{
  "d_model": 256,
  "head_dim": 64,
  "positions": "rope",
  "rope_fraction": 1.0,
  "bias": "none",
  "tie_embeddings": true,
  "init_std_down": 0.0,
  "optimizer": "muon_variant",
  "weight_decay": 0.029,
  "grad_clip": 2.0,
  "warmup_steps": 200,
  "decay_fraction": 0.669,
  "train_tokens": 622400000,
  "steps": 9498
}
MLP neurons of a small language model. Each row is named by its layer, matrix (gate and up: input weights; down: output weights) and neuron, and shows model dimensions 192-255. Each number is 200 + 40 x the weight over its row's rms, rounded and kept within 0 to 999. A neuron's up and down rows have the sign that makes its largest values positive.
Before each neuron's rows, "fires in" lists the words (lower case) most often at its 100 highest values on Wikipedia text that the model never trained on.

fires in: "as", "a"
L8.gate274,213,187,133,171,171,219,201,233,187,174,238,163,147,261,221,171,132,119,240,163,168,251,247,138,186,176,130,242,156,178,168,224,228,202,160,234,210,232,134,231,166,222,166,217,227,200,187,130,162,171,206,175,197,213,150,230,185,220,237,230,204,217,217,248
L8.up274,258,216,191,208,264,243,172,207,168,220,218,237,199,236,244,198,116,175,194,154,298,202,195,202,198,160,250,197,241,200,191,222,209,189,199,130,202,195,181,243,221,305,224,232,276,220,155,188,175,190,181,158,111,232,138,196,181,315,225,236,225,201,275,231
L8.down274,144,168,192,232,282,194,197,177,164,172,199,173,185,202,261,155,171,231,256,212,201,125,169,179,238,206,176,168,272,180,218,184,224,208,190,186,144,209,227,239,281,202,265,226,166,198,259,198,151,204,253,196,246,273,166,200,183,204,255,152,259,218,230,158

fires in: "early", "later", "military", "late", "private", "young"
L2.gate225,210,218,191,179,195,214,150,238,187,210,142,136,241,232,172,180,211,199,249,153,256,155,203,245,232,224,233,218,245,165,106,203,204,192,215,158,134,163,238,215,186,201,181,192,174,150,191,243,205,216,223,257,171,178,241,182,281,213,187,199,194,153,217,183
L2.up225,219,141,122,214,236,120,197,163,181,164,144,225,205,173,152,215,200,267,219,173,127,194,257,195,189,199,162,192,220,180,241,161,277,201,249,220,160,187,200,155,200,184,180,167,150,153,231,190,265,219,256,268,156,195,177,263,202,162,204,263,198,136,172,155
L2.down225,189,228,173,228,176,219,156,194,266,157,162,215,224,113,168,231,155,175,256,83,103,221,218,160,181,210,161,214,224,218,183,189,241,151,166,237,206,149,265,197,215,184,228,168,176,174,245,161,200,231,217,262,171,171,153,221,195,237,184,216,201,94,162,212

fires in: "in", "his", "an", "july", "was", "a"
L11.gate178,219,148,269,198,221,197,212,162,228,161,200,228,205,171,180,201,238,249,223,207,201,142,157,208,213,236,154,202,190,229,142,186,227,174,188,233,166,208,203,247,226,231,209,203,164,158,195,193,253,239,178,215,225,196,259,231,196,169,188,252,182,181,222,246
L11.up178,263,290,245,277,237,110,216,114,205,220,253,170,195,188,214,190,266,193,177,242,202,250,149,230,229,171,175,128,185,165,208,218,189,194,196,268,205,183,215,175,185,226,239,220,215,151,184,193,213,185,157,240,253,211,207,155,261,246,174,178,199,153,281,237
L11.down178,301,226,181,200,195,228,178,221,197,283,212,237,244,219,209,165,224,262,169,229,231,163,199,222,244,207,184,238,184,153,174,185,231,200,232,262,240,247,171,213,190,184,181,153,227,317,257,196,211,160,183,215,166,207,161,154,184,239,175,238,198,211,258,264

fires in: "by", "after", "of", "at", "from", "to"
L6.gate242,176,141,214,253,169,197,178,189,118,163,187,200,211,221,191,231,159,235,190,118,109,279,226,199,159,258,217,183,146,178,202,223,259,212,217,199,207,240,230,236,274,149,226,197,148,213,207,205,284,202,203,248,207,187,187,172,292,223,154,158,225,193,237,169
L6.up242,142,145,213,200,251,150,197,210,224,245,235,208,125,128,225,206,226,210,160,232,173,159,182,112,199,240,83,257,152,222,200,168,147,215,209,228,198,193,151,226,226,201,206,196,157,217,213,190,167,144,197,112,223,206,237,239,241,221,174,213,230,188,224,218
L6.down242,176,232,162,236,217,181,283,151,275,196,178,217,155,160,293,285,187,123,247,257,217,173,253,209,175,232,259,133,207,267,206,200,184,239,182,292,196,187,215,158,167,241,238,212,174,260,141,170,285,206,212,288,173,158,243,196,200,237,196,233,212,219,228,148

fires in: "the"
L9.gate237,229,245,181,230,223,129,176,202,177,251,171,269,219,184,133,139,247,189,159,195,134,227,251,211,245,127,186,233,234,198,206,189,299,201,176,171,192,135,246,179,141,186,203,180,169,164,232,158,243,128,213,108,195,184,171,174,198,222,239,225,185,229,217,131
L9.up237,218,202,253,181,245,224,215,220,154,136,124,176,139,193,241,113,217,161,190,204,204,190,274,214,270,174,244,122,154,141,151,197,204,244,205,207,272,171,258,156,249,271,177,247,147,208,194,194,188,204,216,169,190,245,247,130,228,214,161,205,195,190,196,256
L9.down237,225,168,186,241,163,237,238,202,167,241,220,222,203,94,184,253,152,239,227,200,238,194,158,229,159,169,187,161,263,151,211,164,254,271,276,311,200,189,233,174,184,242,129,170,129,214,198,148,192,218,178,214,200,211,243,271,244,168,194,256,264,221,194,165

fires in: "development", "de", "developed", "death", "debut"
L11.gate364,180,214,231,231,208,167,256,192,187,190,214,153,196,270,156,174,208,217,224,137,170,247,143,221,231,164,160,131,162,228,172,224,162,320,250,250,255,186,213,180,196,202,293,200,163,251,282,233,213,165,241,180,149,155,227,194,171,151,123,228,205,231,155,180
L11.up364,205,253,146,247,161,118,203,183,194,156,258,226,250,166,206,211,255,283,125,295,134,286,199,287,216,194,182,146,221,175,155,215,151,197,179,230,197,128,285,173,219,219,228,170,163,271,228,190,132,177,224,171,199,153,216,165,243,206,180,225,198,228,227,204
L11.down364,201,203,232,210,155,179,212,138,179,153,243,220,113,211,205,235,249,179,116,169,131,219,190,263,191,171,248,180,230,161,228,191,103,205,129,172,172,187,228,190,188,192,199,173,238,204,260,247,234,179,285,179,200,155,223,201,202,228,167,135,208,225,145,88

fires in: "career", "later", "education", "early", "finished", "couple"
L2.gate196,211,231,190,222,196,122,207,215,226,220,151,203,260,207,190,188,232,132,180,231,219,231,252,179,193,175,260,206,305,191,167,218,196,191,236,166,162,210,187,149,168,176,147,240,155,198,241,191,224,192,179,244,291,98,92,203,242,230,194,183,159,229,188,191
L2.up196,203,143,213,249,130,198,222,202,204,163,217,167,130,167,199,183,224,230,160,111,173,214,243,186,166,164,246,233,209,200,160,219,243,299,257,163,238,241,215,146,187,245,195,153,156,225,207,163,251,178,189,177,156,182,160,165,196,207,197,77,172,171,180,123
L2.down196,189,176,216,184,223,151,256,250,144,160,201,227,184,201,228,138,169,238,177,178,172,226,288,237,179,214,193,164,225,208,210,189,270,184,245,141,223,206,223,217,162,234,154,155,202,180,145,252,231,263,157,233,227,209,159,194,287,161,136,242,203,239,228,170

fires in: "the", "0"
L7.gate501,225,234,193,194,172,115,164,170,172,227,153,244,253,184,252,231,261,235,165,162,232,178,235,211,151,175,168,193,201,198,172,142,216,189,219,254,247,159,210,217,163,147,217,208,222,155,176,153,286,166,167,176,141,227,138,191,192,205,222,240,221,223,134,130
L7.up501,228,162,126,259,180,203,265,153,154,233,212,185,110,165,218,266,252,196,129,140,210,174,212,255,212,192,187,135,147,151,166,211,225,248,228,218,195,195,214,171,116,148,165,96,202,221,79,213,177,177,255,210,215,215,155,188,261,181,210,131,166,204,181,178
L7.down501,211,186,177,246,245,228,247,194,170,177,233,206,126,147,226,193,199,263,230,183,229,224,198,266,268,196,156,256,183,131,202,257,281,192,143,215,218,193,205,204,224,171,191,152,165,224,222,149,167,167,235,151,251,217,220,194,273,146,195,177,166,238,166,239

fires in: "a", "the", "several", "fort"
L11.gate362,189,189,215,261,184,196,195,148,206,167,236,168,190,165,219,241,175,180,147,183,204,203,257,148,214,189,190,200,186,186,260,202,184,200,206,167,252,245,196,224,204,152,216,214,177,199,194,169,237,248,209,234,193,237,301,175,204,151,173,270,158,188,156,205
L11.up362,238,251,206,220,171,228,219,192,190,197,167,190,165,138,106,185,119,203,209,249,197,162,210,220,212,90,188,243,218,189,99,217,217,216,154,135,246,181,163,195,207,198,192,170,164,211,160,213,216,120,198,190,221,196,289,214,214,268,183,196,175,218,166,114
L11.down362,213,211,205,184,159,190,214,199,198,217,227,175,195,171,245,136,195,207,221,160,199,167,240,124,210,114,198,166,222,172,165,198,234,221,190,174,171,151,204,263,101,181,132,223,114,207,216,241,304,184,262,191,214,228,192,127,264,263,184,280,185,156,204,196

fires in: "the", "of", "a", "in", "organized", "originally"
L6.gate82,257,247,228,217,259,171,181,210,190,189,258,232,188,199,193,162,166,246,202,181,183,199,253,213,251,189,103,242,149,222,141,168,153,259,159,142,250,189,213,197,228,146,235,132,195,168,244,228,265,280,254,234,127,194,199,221,197,148,208,179,215,216,217,157
L6.up82,205,207,178,225,143,240,224,181,166,159,288,140,179,182,163,147,171,204,105,218,218,172,230,145,234,205,201,230,134,252,179,195,261,184,149,194,252,218,216,148,196,198,221,172,136,188,184,245,202,215,257,164,236,195,168,224,223,154,212,135,276,228,224,111
L6.down82,200,187,115,143,126,197,260,143,229,204,177,257,161,188,222,129,157,141,210,160,202,257,144,183,153,125,163,179,229,208,227,157,201,256,241,289,207,124,290,285,144,210,149,190,213,257,142,193,270,212,222,246,164,251,216,199,175,199,200,172,172,240,204,180

fires in: "as", "of", "into", "be", "california"
L11.gate492,175,245,242,239,174,251,215,253,261,165,256,157,228,170,259,127,112,119,188,98,239,186,135,234,222,209,213,230,216,211,135,187,228,221,177,203,195,216,157,262,265,296,175,298,186,197,268,234,241,240,192,113,172,148,146,194,210,154,118,243,187,207,206,146
L11.up492,251,122,178,110,199,202,172,264,176,201,252,178,167,186,262,203,174,135,203,260,199,310,168,153,238,295,150,153,204,166,205,192,151,182,192,180,149,182,120,235,301,194,266,251,278,204,178,230,189,243,169,198,190,216,187,215,198,234,186,156,164,216,221,182
L11.down492,227,228,201,206,158,160,244,186,206,187,197,170,188,169,267,222,113,294,219,193,209,172,176,247,182,195,167,200,183,280,275,168,208,252,217,231,208,279,160,141,168,252,110,235,136,155,227,83,198,143,208,227,197,198,174,247,194,143,298,204,177,218,144,158

fires in: "of", "and", "among", "average"
L7.gate194,242,188,150,272,175,220,171,187,188,261,202,240,255,109,182,219,227,246,186,202,164,150,292,234,251,253,210,255,238,246,184,230,208,187,165,208,161,180,281,228,151,160,278,236,151,193,175,206,245,177,200,194,149,210,187,198,197,199,214,193,168,251,209,183
L7.up194,119,184,213,282,204,184,197,229,154,178,163,222,111,248,233,250,216,191,189,249,197,236,154,274,243,197,142,221,138,244,222,228,178,223,137,174,257,222,138,235,139,237,175,131,205,189,255,187,223,183,209,279,136,144,252,239,242,209,164,137,247,237,268,163
L7.down194,169,168,203,219,152,156,128,200,167,218,216,188,186,263,176,178,210,215,198,228,192,283,190,179,156,231,84,154,149,260,218,211,172,195,136,162,256,158,168,234,136,215,126,140,199,141,268,250,171,232,213,241,169,153,133,188,220,211,203,153,239,156,198,165

fires in: "of", "as", "among", "top"
L6.gate486,194,218,211,192,173,165,224,238,220,208,179,147,236,173,205,200,187,181,291,196,224,208,182,188,223,222,153,222,218,141,229,174,234,196,189,199,225,218,199,235,144,201,191,217,210,131,258,215,269,181,234,127,263,247,171,163,151,165,177,187,275,261,208,207
L6.up486,124,179,189,176,189,142,226,266,234,181,256,110,192,171,248,212,172,192,133,233,244,239,212,155,211,269,225,200,274,226,227,192,207,162,193,202,270,188,186,232,247,215,237,203,178,224,127,164,191,150,207,213,206,266,160,200,116,276,207,190,219,233,197,213
L6.down486,185,265,250,238,196,122,158,210,257,236,236,218,125,212,292,166,216,200,253,174,158,237,269,165,209,225,215,244,162,191,196,233,180,152,168,199,208,197,183,220,200,157,221,116,263,112,259,152,175,229,210,190,159,179,201,223,164,268,216,246,251,234,254,137

fires in: "of", "de", "debut", "development", "death", "degree"
L3.gate146,235,174,203,230,193,177,214,267,194,166,191,194,187,245,182,223,221,200,231,181,228,203,159,263,271,165,201,158,209,171,193,196,168,197,179,204,227,202,209,220,210,165,174,254,216,196,215,247,144,161,226,227,140,189,211,156,144,237,229,164,281,213,228,160
L3.up146,201,161,198,222,280,194,259,221,174,248,169,207,190,172,243,152,216,117,153,259,222,195,216,299,274,208,171,210,257,199,291,233,245,168,193,206,244,237,271,235,226,248,229,150,208,132,233,259,173,142,215,173,156,154,178,169,209,219,267,241,178,183,207,227
L3.down146,210,215,193,166,154,148,202,247,272,181,201,169,169,238,235,213,233,258,180,212,181,236,166,278,224,192,143,95,179,151,217,159,194,258,188,177,246,207,188,177,195,173,237,160,184,208,284,186,230,223,183,166,213,171,118,141,206,171,151,174,196,175,169,224

fires in: "and", "as", "of", "with"
L9.gate498,201,146,210,238,178,186,213,164,228,219,190,207,249,208,163,174,145,258,161,205,121,222,202,206,174,245,221,223,243,170,226,150,160,265,205,176,229,144,131,224,168,201,207,275,182,181,215,191,211,217,165,193,206,170,159,220,235,189,154,153,171,256,251,188
L9.up498,157,226,260,217,241,190,186,224,217,204,226,183,159,203,195,281,140,216,184,197,118,248,169,188,228,216,209,233,206,209,261,236,163,199,198,167,207,122,161,231,148,122,225,183,152,173,196,226,138,238,162,330,147,179,183,191,215,206,235,201,184,152,194,204
L9.down498,169,177,133,269,206,169,186,170,183,237,168,238,200,168,241,215,182,179,233,179,199,183,189,250,183,223,166,199,194,213,155,136,263,182,212,241,133,190,250,205,221,184,214,165,155,259,261,114,223,222,204,174,193,177,203,218,214,240,207,195,181,153,141,223